{"num_hidden_layers": 14, "init": "trunc", "init_std_o": 0.0, "max_grad_norm": 2.0, "max_seq_len": 1024, "dataset": "wikipedia_en"}
MLP neurons of a small language model. Each row is named by its layer, matrix (up: input weights) and neuron, and shows model dimensions 48-143. Each number is 200 + 40 x the weight over its row's rms, rounded and kept within 0 to 999.
After each neuron's rows, "fires after" lists the tokens most often just before its 100 highest values on Wikipedia text that the model never trained on.

L4.up172,191,119,169,119,169,221,179,183,249,254,208,246,223,207,189,205,211,151,176,215,152,142,258,275,186,194,251,177,206,241,220,200,191,171,181,257,196,189,230,150,223,223,228,222,213,207,163,148,208,220,191,230,178,276,235,248,167,150,222,154,155,132,176,127,163,188,242,187,186,248,215,232,255,123,201,232,148,210,152,162,235,173,174,214,151,204,132,282,195,149,224,265,175,143,255,235
fires after: ".", ")", "\".", ").", "\""

L3.up998,207,129,163,212,256,254,277,248,254,240,234,174,259,230,257,210,171,164,146,238,196,159,205,161,223,244,209,169,188,267,165,264,198,178,257,193,105,132,302,224,152,224,181,211,250,241,167,179,120,246,195,228,182,265,189,222,196,162,206,161,177,208,141,166,175,195,154,200,184,245,225,246,236,311,177,267,228,183,165,161,178,220,130,216,196,203,236,210,214,184,264,168,237,176,173,212
fires after: "2", " University", " N", "N"

L6.up460,228,169,188,197,225,217,219,167,266,218,237,174,266,178,136,196,207,189,175,181,230,170,267,293,306,195,206,189,118,191,194,164,163,207,108,206,172,163,207,174,155,257,228,204,212,142,206,202,244,219,192,194,204,218,235,265,166,215,163,175,123,199,179,190,230,295,170,287,219,244,211,186,204,202,243,203,85,232,192,196,269,164,195,189,164,137,197,199,206,197,165,147,185,290,184,156
fires after: " The", "The", " a", "I", " an", " wh"

L3.up265,178,160,131,191,194,146,170,138,236,248,207,263,210,189,203,235,178,234,231,239,238,146,250,231,272,218,166,224,265,190,232,196,210,223,167,207,250,185,266,111,190,241,238,215,286,239,268,148,181,154,177,184,205,186,229,234,268,210,165,158,193,101,202,181,154,208,229,229,201,238,256,190,200,202,242,127,177,235,154,178,258,233,242,236,195,167,216,168,217,142,207,171,243,245,262,197
fires after: ",", " K", " w", " H", " B", " h"

L4.up655,194,201,206,231,213,133,210,188,199,170,219,194,193,215,216,161,204,222,189,139,174,196,213,187,247,123,207,177,177,243,116,224,224,251,183,247,213,166,217,260,226,224,237,213,262,213,265,180,160,196,143,173,147,249,185,278,248,222,159,179,180,149,156,117,127,196,182,207,198,159,217,160,206,225,214,183,155,169,215,236,249,181,184,215,157,106,219,237,169,220,238,207,252,153,190,165
fires after: " with", ",", " B", " |"

L6.up321,244,146,182,220,199,192,76,185,184,185,188,176,230,205,259,217,204,184,172,282,225,96,228,156,257,171,166,171,216,246,244,153,212,245,239,259,170,235,188,157,176,197,171,181,159,153,253,193,170,227,212,218,187,193,230,177,155,128,174,158,134,202,256,221,282,225,242,284,208,223,257,189,213,205,188,201,214,118,196,161,222,160,121,230,115,241,168,175,154,264,197,191,202,213,205,175
fires after: " g", " G", " L", " r", " B", " R"

L3.up784,195,196,179,238,191,164,173,89,195,229,232,179,205,256,157,194,182,223,197,229,215,272,207,217,188,178,250,218,216,208,245,248,157,218,228,194,209,133,230,139,204,252,212,161,159,203,166,225,237,200,300,118,109,221,199,309,181,201,208,193,164,216,207,212,219,190,219,189,275,258,257,159,231,191,221,215,120,136,160,173,175,241,192,242,209,125,135,147,251,178,210,242,238,283,264,214
fires after: " t", " T", " e", " "

L3.up422,186,136,212,195,240,123,202,183,229,199,280,193,203,157,195,235,182,181,169,214,170,179,160,230,205,122,187,190,192,172,207,237,156,185,188,169,159,201,237,206,144,195,184,197,190,162,137,158,103,180,179,192,230,307,304,175,177,156,197,89,180,153,163,159,152,181,243,158,220,231,275,199,206,149,264,226,153,201,125,220,161,187,216,187,225,223,233,226,215,201,227,185,286,208,202,167
fires after: ".", "\"", ")."

L4.up512,145,163,121,186,203,209,228,178,219,246,184,195,205,192,232,223,170,138,217,172,158,205,286,117,89,166,162,261,230,218,171,143,231,195,190,169,158,224,181,116,151,293,199,145,155,143,248,258,260,203,241,197,221,122,208,230,98,187,167,223,238,191,180,203,215,216,298,147,222,276,214,166,185,115,183,224,204,242,163,136,194,214,220,215,177,102,184,225,254,200,214,224,202,210,179,221
fires after: "p", "o", "0", "u", "er", "ter"

L3.up970,212,222,231,196,189,188,165,161,194,248,240,203,175,277,255,135,227,158,198,210,240,184,245,161,268,156,254,247,217,230,188,184,224,147,179,229,223,205,218,194,182,203,162,233,178,287,110,185,194,245,209,160,137,231,202,222,278,234,203,233,213,193,187,204,230,189,181,211,207,181,273,130,247,216,154,133,161,219,298,104,196,143,205,192,147,163,188,185,134,236,260,241,254,243,144,126
fires after: " o", " d", " b", "g", "u", " g"

L6.up670,207,174,232,220,147,211,144,137,155,186,220,276,272,199,172,217,209,238,223,251,230,156,239,165,248,223,179,243,209,184,175,198,170,218,154,159,182,194,134,223,203,179,209,162,181,186,240,222,185,204,138,226,232,196,217,225,117,119,212,179,122,234,226,151,175,236,136,200,284,227,192,213,232,168,128,179,194,122,196,195,220,221,207,181,156,214,176,147,212,234,204,171,209,232,235,220
fires after: " w", " W", " g", " G", " b", "w"

L11.up603,158,208,269,242,201,300,142,138,195,144,182,195,215,195,276,183,186,173,209,191,238,224,264,259,222,162,219,132,246,147,228,218,222,183,120,241,134,145,259,244,62,213,214,212,200,210,124,205,123,114,252,216,194,253,243,149,197,206,295,227,137,230,153,131,221,235,240,211,135,197,279,182,228,186,138,279,178,154,189,213,183,227,206,159,153,156,258,227,190,215,170,206,208,200,167,201
fires after: "1", ","

L5.up713,280,167,188,195,168,244,234,213,260,234,219,197,213,286,230,153,228,214,176,291,218,195,244,154,236,177,199,166,140,255,192,167,208,196,123,258,212,202,148,194,131,165,203,181,262,191,192,226,158,194,200,251,223,260,234,225,224,169,178,203,153,213,191,218,152,278,139,266,223,130,265,151,225,201,112,137,189,164,175,205,196,213,219,154,149,175,164,224,185,182,215,210,253,217,208,199
fires after: "1", "ed", "eded", "ording", "ug"

L7.up852,193,225,249,211,187,148,201,89,163,150,226,177,187,171,192,240,180,224,219,178,136,167,259,202,184,194,182,201,219,162,184,184,205,232,106,228,187,129,230,142,164,130,203,157,266,181,224,256,197,154,207,196,198,249,232,162,166,148,151,202,222,200,205,220,231,222,210,273,138,236,140,232,247,209,198,227,218,134,187,185,256,242,220,110,222,131,271,180,170,193,194,200,214,194,215,173
fires after: " W", " F", " w", " the", "ug", ","

L4.up249,253,222,152,233,156,193,185,110,166,171,238,222,182,180,232,226,178,158,197,275,214,199,185,269,292,177,220,206,250,255,172,224,200,232,187,135,210,161,239,176,169,181,206,135,182,238,239,216,215,114,247,243,140,226,150,261,247,171,158,193,211,206,261,226,189,171,168,242,204,229,239,218,271,200,214,197,189,92,208,196,235,168,206,220,224,197,227,265,160,194,146,241,238,203,148,238
fires after: " ", " |", " at", "1", ","

L4.up757,195,235,201,222,160,155,159,197,161,220,202,204,246,142,182,224,255,292,255,237,151,141,215,199,203,217,263,196,195,221,214,212,140,229,191,206,207,175,226,124,162,213,240,227,250,236,235,217,225,222,155,254,205,226,188,168,205,148,109,76,203,143,183,209,147,245,180,207,229,237,185,184,218,210,183,216,172,152,217,167,248,182,195,177,222,161,279,187,188,147,218,155,194,216,212,234
fires after: ",", " the", "),"

L3.up536,207,161,158,181,115,213,222,171,219,165,222,268,131,188,189,189,210,183,240,225,203,214,194,184,233,226,215,244,192,199,201,132,256,233,246,119,183,194,218,288,109,147,225,233,230,176,151,153,161,181,286,188,282,184,155,200,220,165,201,156,218,176,196,204,178,201,201,195,200,123,226,254,259,204,174,145,266,160,216,128,217,156,205,206,146,167,235,215,222,163,156,204,177,212,172,166
fires after: ".", " in", " In", " ", ")."

L5.up243,269,230,188,137,197,201,191,211,244,191,160,214,209,243,301,243,132,181,124,185,181,214,178,186,188,219,158,207,186,263,192,260,258,257,208,182,188,199,187,250,230,194,221,164,175,183,179,140,143,171,199,200,152,240,219,160,147,120,219,204,183,190,166,222,205,215,185,227,149,275,225,227,268,192,261,177,250,164,228,162,340,206,178,150,159,216,200,194,170,132,209,172,277,234,262,154
fires after: "1", "2", " gr", "9"

L4.up314,172,217,172,179,225,190,189,255,224,283,249,227,281,263,267,194,211,206,149,255,190,175,192,222,281,243,211,159,130,189,150,136,209,182,197,268,162,103,228,191,170,190,132,278,235,193,228,197,154,178,170,161,196,253,236,247,261,172,219,199,79,215,75,177,254,227,195,213,208,213,233,199,218,171,225,201,242,202,125,195,171,249,105,165,202,144,176,180,217,234,240,198,138,301,202,148
fires after: " N", "O", "N", "at", "1"

L3.up869,195,197,139,267,193,257,152,261,200,218,180,201,256,217,287,171,148,187,144,215,169,179,216,184,225,269,243,175,230,193,242,256,177,201,226,178,129,192,184,183,213,226,166,125,262,159,200,221,231,257,197,213,185,159,250,230,154,170,204,186,158,196,196,198,171,196,185,214,215,259,261,215,166,172,179,233,268,136,166,249,237,202,198,146,223,193,192,171,215,280,223,200,252,209,187,165
fires after: " ", " sub", " T", " B", "pp"

L3.up688,240,188,157,206,246,177,157,169,195,222,206,317,182,176,230,264,179,255,161,171,173,203,157,238,219,280,250,200,309,207,204,241,252,284,204,219,207,177,282,163,214,230,190,209,193,183,191,136,164,148,223,235,215,246,195,222,233,173,218,198,195,207,149,152,187,184,186,240,200,222,212,211,283,228,233,231,170,157,186,216,226,248,166,201,193,210,216,179,227,227,186,203,201,263,209,171
fires after: " in", " ", " the"

L4.up138,188,148,217,167,172,174,149,206,195,273,191,183,223,206,238,254,236,246,222,176,202,128,170,265,145,194,221,204,209,197,212,170,182,188,240,162,265,161,196,195,223,152,168,147,158,157,130,230,194,194,162,133,221,212,136,198,179,203,98,155,112,210,158,224,238,244,175,249,202,215,128,169,237,180,228,213,209,188,200,179,228,201,153,167,193,208,187,192,175,174,175,177,202,252,277,118
fires after: " s", "os", " pl", " it", " S", " sh"

L7.up137,168,206,207,187,211,151,210,222,255,275,189,156,190,226,231,182,142,201,133,233,201,229,191,250,176,151,234,219,222,244,207,163,117,236,166,244,180,170,238,147,186,208,249,181,246,141,183,208,185,176,233,164,195,162,240,182,179,243,167,204,162,173,129,181,230,252,232,178,242,249,263,137,197,165,240,264,153,231,212,160,241,210,189,131,184,192,218,192,152,171,84,286,223,163,160,252
fires after: "2", "p", "1", "hy", "–", "h"

L5.up125,208,145,161,212,183,197,251,236,202,242,197,250,248,226,169,188,221,237,197,208,219,125,201,241,192,189,291,206,187,152,212,204,198,170,200,185,223,153,201,156,203,222,205,208,178,278,113,186,222,176,252,214,195,235,144,263,174,205,97,74,108,190,115,96,268,205,223,217,165,194,234,259,140,159,254,244,238,195,228,218,216,175,191,192,230,221,253,251,231,234,165,214,182,184,282,145
fires after: " S", " s", " is", "s", " was", " the"

L10.up684,220,203,257,243,187,193,227,243,308,234,160,190,226,224,118,274,211,146,180,167,236,184,207,173,164,232,283,279,134,189,189,210,162,140,206,163,123,240,196,195,190,193,151,179,225,271,207,234,179,191,180,152,179,215,153,121,147,186,169,136,112,248,219,231,139,203,192,248,229,222,172,266,248,181,152,183,212,190,163,184,174,278,225,138,183,152,212,273,183,229,221,183,149,206,233,183
fires after: " re", " res", "res", " Re", " v", " Res"

L5.up956,197,192,242,150,200,225,157,178,191,190,199,161,247,147,198,284,237,158,179,125,316,227,269,225,223,175,232,232,169,200,196,173,192,212,212,227,129,112,225,231,231,165,176,234,140,271,222,224,239,186,194,155,232,222,150,155,234,196,212,259,162,167,238,172,191,250,168,211,297,243,216,160,192,148,220,263,174,168,141,171,208,160,172,168,167,134,245,187,223,256,220,209,183,200,263,170
fires after: " O", " E", " o", "O", " F", " f"

L5.up965,192,156,185,147,190,270,188,173,160,215,281,182,171,236,237,195,234,144,248,226,194,170,263,211,84,106,215,305,177,191,177,191,197,216,242,163,206,254,233,180,211,244,184,160,139,190,175,269,283,260,177,116,207,182,185,198,168,209,186,173,191,199,227,204,154,176,259,273,200,244,184,158,205,174,166,215,188,187,228,166,229,243,170,198,198,173,158,191,147,224,224,196,139,230,200,154
fires after: " s", "o", "ess", "ep", "us", "er"

L5.up603,200,178,159,92,201,163,231,196,189,240,200,142,230,201,223,204,239,196,265,237,183,207,250,228,192,180,209,192,103,240,248,201,293,180,224,209,240,192,193,179,109,230,240,199,213,218,154,250,165,141,260,156,195,262,156,233,181,262,210,264,210,189,189,148,150,183,238,213,163,200,209,231,196,108,204,130,177,177,231,193,203,185,208,181,142,174,112,230,180,214,226,215,238,226,144,211
fires after: " sh", "8", "9", "5", "6", "ou"

L4.up332,232,201,186,161,177,236,198,165,228,183,237,264,209,153,304,152,196,173,183,215,242,184,165,264,264,228,263,168,257,184,160,148,261,241,220,234,220,222,180,113,216,223,169,256,138,187,227,212,181,217,132,154,174,227,194,256,205,184,208,222,192,173,181,117,211,211,161,236,184,281,223,211,205,233,204,241,197,170,155,223,211,166,114,185,176,173,161,165,227,197,303,158,256,223,214,201
fires after: " N", "N", "ict", "orn", " n", " near"

L4.up41,201,195,225,211,200,148,181,160,175,173,214,241,213,213,194,225,162,214,207,220,179,189,175,248,217,284,263,152,220,251,128,261,228,251,242,252,232,129,246,239,241,234,232,228,332,169,192,139,206,98,188,246,176,233,116,265,204,165,144,189,184,252,198,185,183,192,170,222,187,170,175,191,269,189,141,251,148,133,211,178,191,136,172,219,171,190,238,286,178,181,258,253,194,155,188,159
fires after: " of", "1", " in", "N", " "

L10.up70,177,169,194,236,138,236,190,139,215,217,203,244,232,152,193,243,225,99,224,282,216,274,166,184,200,190,233,171,263,212,239,219,214,186,120,210,191,166,259,207,121,206,213,179,213,204,151,194,187,124,286,185,161,220,291,215,165,167,220,196,186,215,187,137,165,215,219,196,226,193,274,171,215,223,183,256,180,126,182,191,242,170,228,138,192,200,169,224,168,214,211,221,199,170,156,273
fires after: "1"

L4.up357,167,156,212,183,136,192,171,225,283,228,222,206,282,245,209,154,130,190,188,282,196,196,280,235,244,161,235,140,228,196,181,148,165,217,198,245,111,107,277,187,193,207,175,226,195,231,191,230,184,182,207,168,164,248,246,234,172,231,169,190,116,171,178,242,224,261,212,192,247,259,227,159,223,146,153,252,146,207,209,250,200,132,206,163,226,105,167,174,145,139,186,235,227,261,187,167
fires after: " a", " A", "A"

L6.up677,183,194,172,200,241,258,151,214,235,201,266,190,173,265,161,153,182,213,270,241,158,171,201,198,249,194,189,171,201,230,176,149,184,186,206,191,228,218,206,194,164,220,178,88,183,180,257,179,240,237,250,215,242,193,163,188,162,180,155,225,175,206,189,238,195,240,176,241,158,237,195,195,186,187,207,186,239,106,248,108,211,217,104,136,211,199,248,283,176,226,198,158,245,223,234,180
fires after: " R", " sp", " l", " r", " W", " w"

L4.up2,200,172,221,201,173,173,140,147,269,323,237,177,83,195,268,137,196,213,177,235,221,235,226,229,265,190,163,189,254,263,150,176,226,173,196,149,253,210,230,166,179,207,196,301,198,194,162,207,143,175,195,176,166,194,214,223,141,156,185,196,196,178,174,162,225,280,208,313,211,228,250,152,212,243,191,191,185,234,247,207,259,178,215,156,202,238,195,219,224,146,191,264,171,204,205,160
fires after: "u", "g", " J", "ang", "i", " X"

L3.up814,172,163,204,198,122,175,174,165,186,164,181,175,240,186,196,247,248,205,234,149,226,209,192,201,205,268,232,210,230,235,254,191,154,229,153,236,144,118,260,186,198,300,201,139,104,252,207,202,216,167,156,163,241,219,157,290,99,210,205,210,238,201,175,198,234,176,192,162,206,301,214,179,204,151,216,282,216,122,273,226,208,214,138,139,237,168,170,210,181,149,180,277,197,251,234,261
fires after: " T", " F", " A", " "

L6.up306,161,173,209,222,227,224,161,180,204,225,195,185,250,176,202,163,147,209,162,187,187,268,250,195,273,208,224,208,229,213,262,174,147,168,134,227,151,226,191,162,208,209,173,208,227,220,250,221,211,248,200,169,199,216,210,223,156,163,182,154,188,154,234,177,236,222,167,212,278,256,194,136,186,98,210,249,106,179,229,238,248,227,153,159,171,173,247,193,165,216,195,223,199,253,241,186
fires after: " a", " t", " T", " A", " B"

L4.up31,178,153,244,173,174,197,164,185,244,211,223,194,254,210,215,251,211,212,188,251,198,181,252,241,306,207,261,168,177,240,236,173,201,230,128,211,197,133,232,123,183,189,149,208,201,249,160,223,214,210,223,131,231,192,199,234,144,172,156,245,126,202,190,163,165,219,239,241,287,212,216,174,131,171,214,286,176,166,261,204,236,98,199,177,209,178,266,178,195,213,204,211,269,227,241,218
fires after: " one", " o", " I", "or", "u", " O"

L4.up404,157,163,133,232,261,269,177,189,306,245,172,206,144,142,146,267,188,148,177,122,255,189,238,186,198,189,310,244,229,185,218,211,219,265,181,219,159,197,238,261,185,221,187,102,178,226,203,227,196,192,176,214,199,211,246,201,221,213,175,232,183,154,129,218,171,204,222,223,221,220,245,121,247,183,119,277,247,212,168,281,196,211,219,189,205,194,278,240,198,264,194,232,208,148,214,176
fires after: "op", "im", "ag", "th", "p", "ate"

L4.up751,174,194,174,220,216,178,158,206,280,231,202,165,236,168,208,216,129,198,264,152,208,301,208,213,250,145,168,287,212,207,207,185,231,225,173,120,190,267,236,248,165,230,208,178,204,265,211,198,160,229,149,238,210,261,197,310,232,218,218,242,218,164,178,166,206,233,247,212,165,177,230,131,213,267,178,190,205,229,227,254,207,204,191,200,203,177,187,206,210,153,130,186,149,200,159,181
fires after: "p", "om", "im", "/", "-", "k"

L4.up687,179,187,211,217,223,252,150,215,196,216,192,156,180,178,278,255,187,215,256,219,132,115,293,216,277,196,286,133,122,235,235,186,208,252,232,244,212,170,183,207,231,229,192,206,158,163,194,234,187,229,208,162,212,275,190,181,132,184,187,114,183,212,193,222,178,219,176,176,231,144,172,253,219,144,286,219,214,158,202,202,179,119,205,181,187,230,179,153,182,182,279,124,238,195,245,169
fires after: " ne", " open", "te", " la", " La", " Cons"

L5.up815,199,152,107,193,130,163,209,191,255,164,208,184,218,129,229,172,211,234,188,176,192,197,182,162,142,200,162,269,250,210,167,221,228,233,178,245,137,216,225,142,187,236,197,195,227,200,138,234,205,177,128,128,199,183,181,221,202,245,108,187,155,194,268,239,225,219,268,248,202,259,194,202,207,156,127,190,186,218,216,219,241,274,191,178,186,220,139,230,211,172,171,171,197,152,200,196
fires after: "o", "s", "us", "/", " as", "ik"

L4.up100,167,168,233,246,175,205,205,152,233,243,196,171,172,185,264,261,210,157,282,255,248,196,245,323,206,166,227,176,173,161,186,182,249,173,220,197,175,131,176,138,210,165,236,221,146,152,163,191,205,222,108,186,227,264,199,199,130,200,195,228,217,224,262,179,169,226,207,264,216,175,204,200,178,200,253,255,122,228,192,199,183,238,164,198,209,209,165,145,213,190,220,132,249,237,209,115
fires after: "te", " a", " ne", " te", "ru", " en"

L4.up290,189,222,227,185,153,224,162,165,177,236,218,222,205,205,160,213,241,183,243,195,182,229,239,162,134,274,261,273,172,238,197,250,130,208,122,142,147,238,219,195,215,289,276,188,171,230,201,150,190,210,175,188,267,229,268,146,200,221,186,193,207,105,160,232,212,226,214,152,178,212,208,158,270,203,204,190,188,209,153,220,271,171,93,172,214,170,195,90,274,209,237,162,274,181,203,217
fires after: ".", " Mc", " ", "ac", "th", "eth"

L11.up785,239,184,189,134,233,266,192,198,258,141,149,320,191,205,193,185,87,250,173,233,145,156,232,173,156,244,150,198,169,185,277,319,188,233,183,136,247,135,175,173,225,176,179,205,152,114,187,184,169,252,231,182,191,250,219,198,198,169,209,286,178,176,231,196,167,176,237,186,229,202,194,266,221,208,260,214,188,211,234,191,249,141,268,129,160,217,140,231,243,259,179,266,275,174,264,237
fires after: " at", " v", " de", " At", " pr"

L4.up658,164,90,228,246,225,208,149,171,176,175,221,186,267,219,184,207,183,227,144,265,168,174,260,119,279,182,240,178,222,197,215,225,256,222,181,258,165,225,257,140,226,202,214,211,216,195,293,125,219,216,157,219,172,209,205,268,207,234,149,231,172,145,194,208,202,188,191,276,222,238,218,194,197,210,256,118,105,190,190,250,189,214,234,182,196,145,216,133,242,208,191,153,241,225,206,231
fires after: " h", " |", "o", "h", "al", " B"

L4.up163,226,207,184,230,180,304,187,154,211,245,260,194,172,196,202,208,148,206,133,195,134,167,211,139,207,101,163,194,185,277,200,255,168,202,214,188,185,236,194,121,189,199,217,234,214,233,153,151,217,200,233,165,144,243,301,183,157,107,198,237,208,197,229,125,113,205,251,190,199,216,237,223,168,149,190,175,179,179,91,235,229,167,114,185,206,210,224,285,184,234,203,221,248,194,233,207
fires after: ".", "\"", "\".", ")"

L10.up486,151,194,215,242,152,162,182,237,188,212,212,194,240,196,235,177,115,199,93,172,210,126,189,171,199,213,148,224,224,233,207,177,146,216,182,182,164,210,240,175,219,124,197,184,223,198,135,152,164,131,185,148,243,173,192,201,224,164,170,237,214,188,181,228,153,199,196,216,190,249,283,241,213,218,198,247,213,157,205,185,239,188,247,195,206,174,239,227,127,167,183,221,224,249,240,239
fires after: "1", "–", "-", " "

L4.up736,199,192,142,195,198,220,178,140,197,234,221,221,186,173,185,226,172,257,202,169,207,275,241,248,232,228,182,173,192,205,203,170,135,221,260,180,201,200,235,217,178,187,209,229,176,184,221,209,129,211,209,225,207,213,230,258,202,190,218,155,225,251,166,217,233,217,168,137,159,194,209,263,211,153,243,220,212,189,230,212,275,188,201,183,138,169,179,122,204,167,194,156,166,252,171,99
fires after: ",", "an", " or", " and", ":"

L3.up524,162,184,152,216,176,220,190,178,214,180,234,237,236,201,250,265,187,191,175,268,197,237,185,223,197,186,304,237,121,182,224,150,210,258,180,147,184,139,238,254,112,141,205,219,267,195,112,238,271,198,224,188,200,229,167,221,147,193,218,236,230,224,161,219,234,191,223,232,247,177,237,209,263,140,231,175,193,186,276,178,200,152,153,193,200,209,176,198,163,189,201,213,198,224,202,160
fires after: " in", "-", " inter", " ", "°"

L6.up179,197,137,211,181,275,204,177,201,205,234,122,245,297,157,152,239,178,173,188,214,223,169,218,231,184,186,238,209,223,168,164,300,237,226,154,229,181,136,139,209,151,320,204,204,218,218,164,196,149,234,140,260,164,174,163,274,160,219,149,183,143,128,253,187,265,172,229,201,234,231,236,218,221,186,249,131,145,243,149,173,173,226,102,210,183,202,170,147,256,214,266,229,221,256,204,212
fires after: " h", " t", " B", " T", "us"

L5.up609,168,179,254,216,192,199,149,196,165,190,268,174,246,213,216,177,228,249,205,335,184,139,267,230,267,169,242,203,183,221,178,150,170,226,133,219,184,110,125,178,181,334,145,201,177,209,180,190,242,204,142,250,204,225,172,182,181,123,170,108,165,202,247,221,241,218,205,243,276,247,194,203,278,198,197,217,145,176,211,223,232,216,284,160,231,182,299,170,174,248,225,177,225,266,158,167
fires after: " a", "The", " The", " an", " A"

L4.up648,157,112,211,228,313,209,126,178,215,205,186,210,163,159,170,295,203,146,171,252,248,113,284,190,187,263,204,181,212,146,203,250,146,204,94,209,233,215,287,240,208,214,186,201,219,227,249,211,269,143,250,163,246,181,131,192,243,144,138,218,186,173,139,245,198,184,169,217,254,281,218,166,233,244,201,209,180,200,191,198,127,231,144,169,252,168,232,174,162,233,158,216,252,204,234,222
fires after: "-", " h", "eb", "f", "amily", "h"

L4.up933,152,157,214,188,222,179,181,212,257,250,234,119,215,188,196,223,153,167,247,176,208,168,238,189,236,172,240,309,178,179,181,253,181,171,173,163,170,192,207,166,164,198,254,184,150,192,222,202,97,210,119,260,215,146,237,223,166,185,199,168,206,227,197,224,258,246,201,241,150,203,196,214,232,166,174,154,193,220,196,189,280,233,124,161,207,190,163,157,221,250,230,177,181,134,191,179
fires after: "-", ".", "re", " Mc", "all", "n"

L3.up631,208,218,202,273,225,218,204,191,180,206,253,220,173,155,163,167,196,178,172,205,167,233,205,202,276,203,264,184,269,268,160,158,232,287,211,176,178,130,198,157,194,191,179,203,185,168,251,168,189,223,189,244,181,253,152,259,232,159,233,226,196,195,177,181,166,183,234,171,243,221,259,237,291,229,209,220,137,193,181,197,208,189,180,191,230,190,248,163,215,118,196,217,196,255,180,202
fires after: " the", " on", " of", " M", " ", " city"

L11.up265,141,190,219,226,175,222,154,187,287,179,226,212,198,192,182,188,195,247,120,252,205,239,206,203,245,202,230,270,227,187,184,194,173,188,223,177,207,187,153,133,215,143,247,185,271,148,162,160,209,238,193,200,247,219,134,175,177,206,254,255,203,289,196,199,148,266,123,239,205,161,261,199,172,192,235,103,172,239,169,178,244,216,263,130,244,213,217,157,139,194,222,183,205,252,205,178
fires after: " ", "1", " h", "u", "′", " ass"

L4.up517,133,147,258,240,147,198,223,139,218,166,200,183,308,217,204,174,145,156,206,225,196,172,260,193,157,189,292,195,200,180,189,239,161,237,237,248,139,166,268,160,215,247,223,225,199,241,125,219,203,153,186,118,146,226,163,280,168,264,208,193,178,222,211,182,177,210,197,203,247,212,287,180,232,173,223,272,128,152,152,276,173,154,140,197,220,144,229,212,177,144,135,215,240,221,228,231
fires after: " one", " a", " A", " t", " most", " "

L6.up643,154,181,158,104,130,173,266,222,278,176,210,208,187,221,183,174,200,219,150,298,193,264,248,219,179,254,215,221,200,219,197,163,151,200,209,187,203,199,143,207,173,213,238,167,207,154,178,239,224,163,133,99,175,184,181,196,98,192,205,241,178,257,208,239,240,263,121,185,220,251,191,291,238,169,195,200,188,185,265,196,254,254,193,147,198,189,150,236,120,153,148,175,259,201,193,175
fires after: "2", "–", " ", "1"

L10.up878,195,207,178,214,240,191,139,243,249,158,218,248,272,263,127,170,110,196,203,155,192,207,274,156,167,214,317,218,231,257,164,237,167,203,220,192,220,196,230,196,192,205,202,219,260,218,253,161,173,142,192,212,271,192,160,284,117,124,208,137,203,205,178,206,242,183,230,254,245,148,191,157,291,170,186,253,227,236,114,178,243,150,154,209,150,160,193,204,110,215,228,176,193,241,189,162
fires after: " in", "–", " to", " ", " of"

L10.up556,186,172,128,208,225,168,174,174,235,201,235,195,243,208,277,177,183,197,131,275,173,231,166,138,227,221,204,184,162,239,232,283,155,249,194,221,174,187,176,159,218,162,261,197,294,181,236,157,194,106,105,215,285,234,175,260,190,201,209,157,201,212,215,193,184,181,128,217,198,233,212,154,296,219,176,280,110,170,175,124,270,259,215,175,195,209,189,176,137,166,193,207,231,212,168,213
fires after: ",", " in", " and", " to"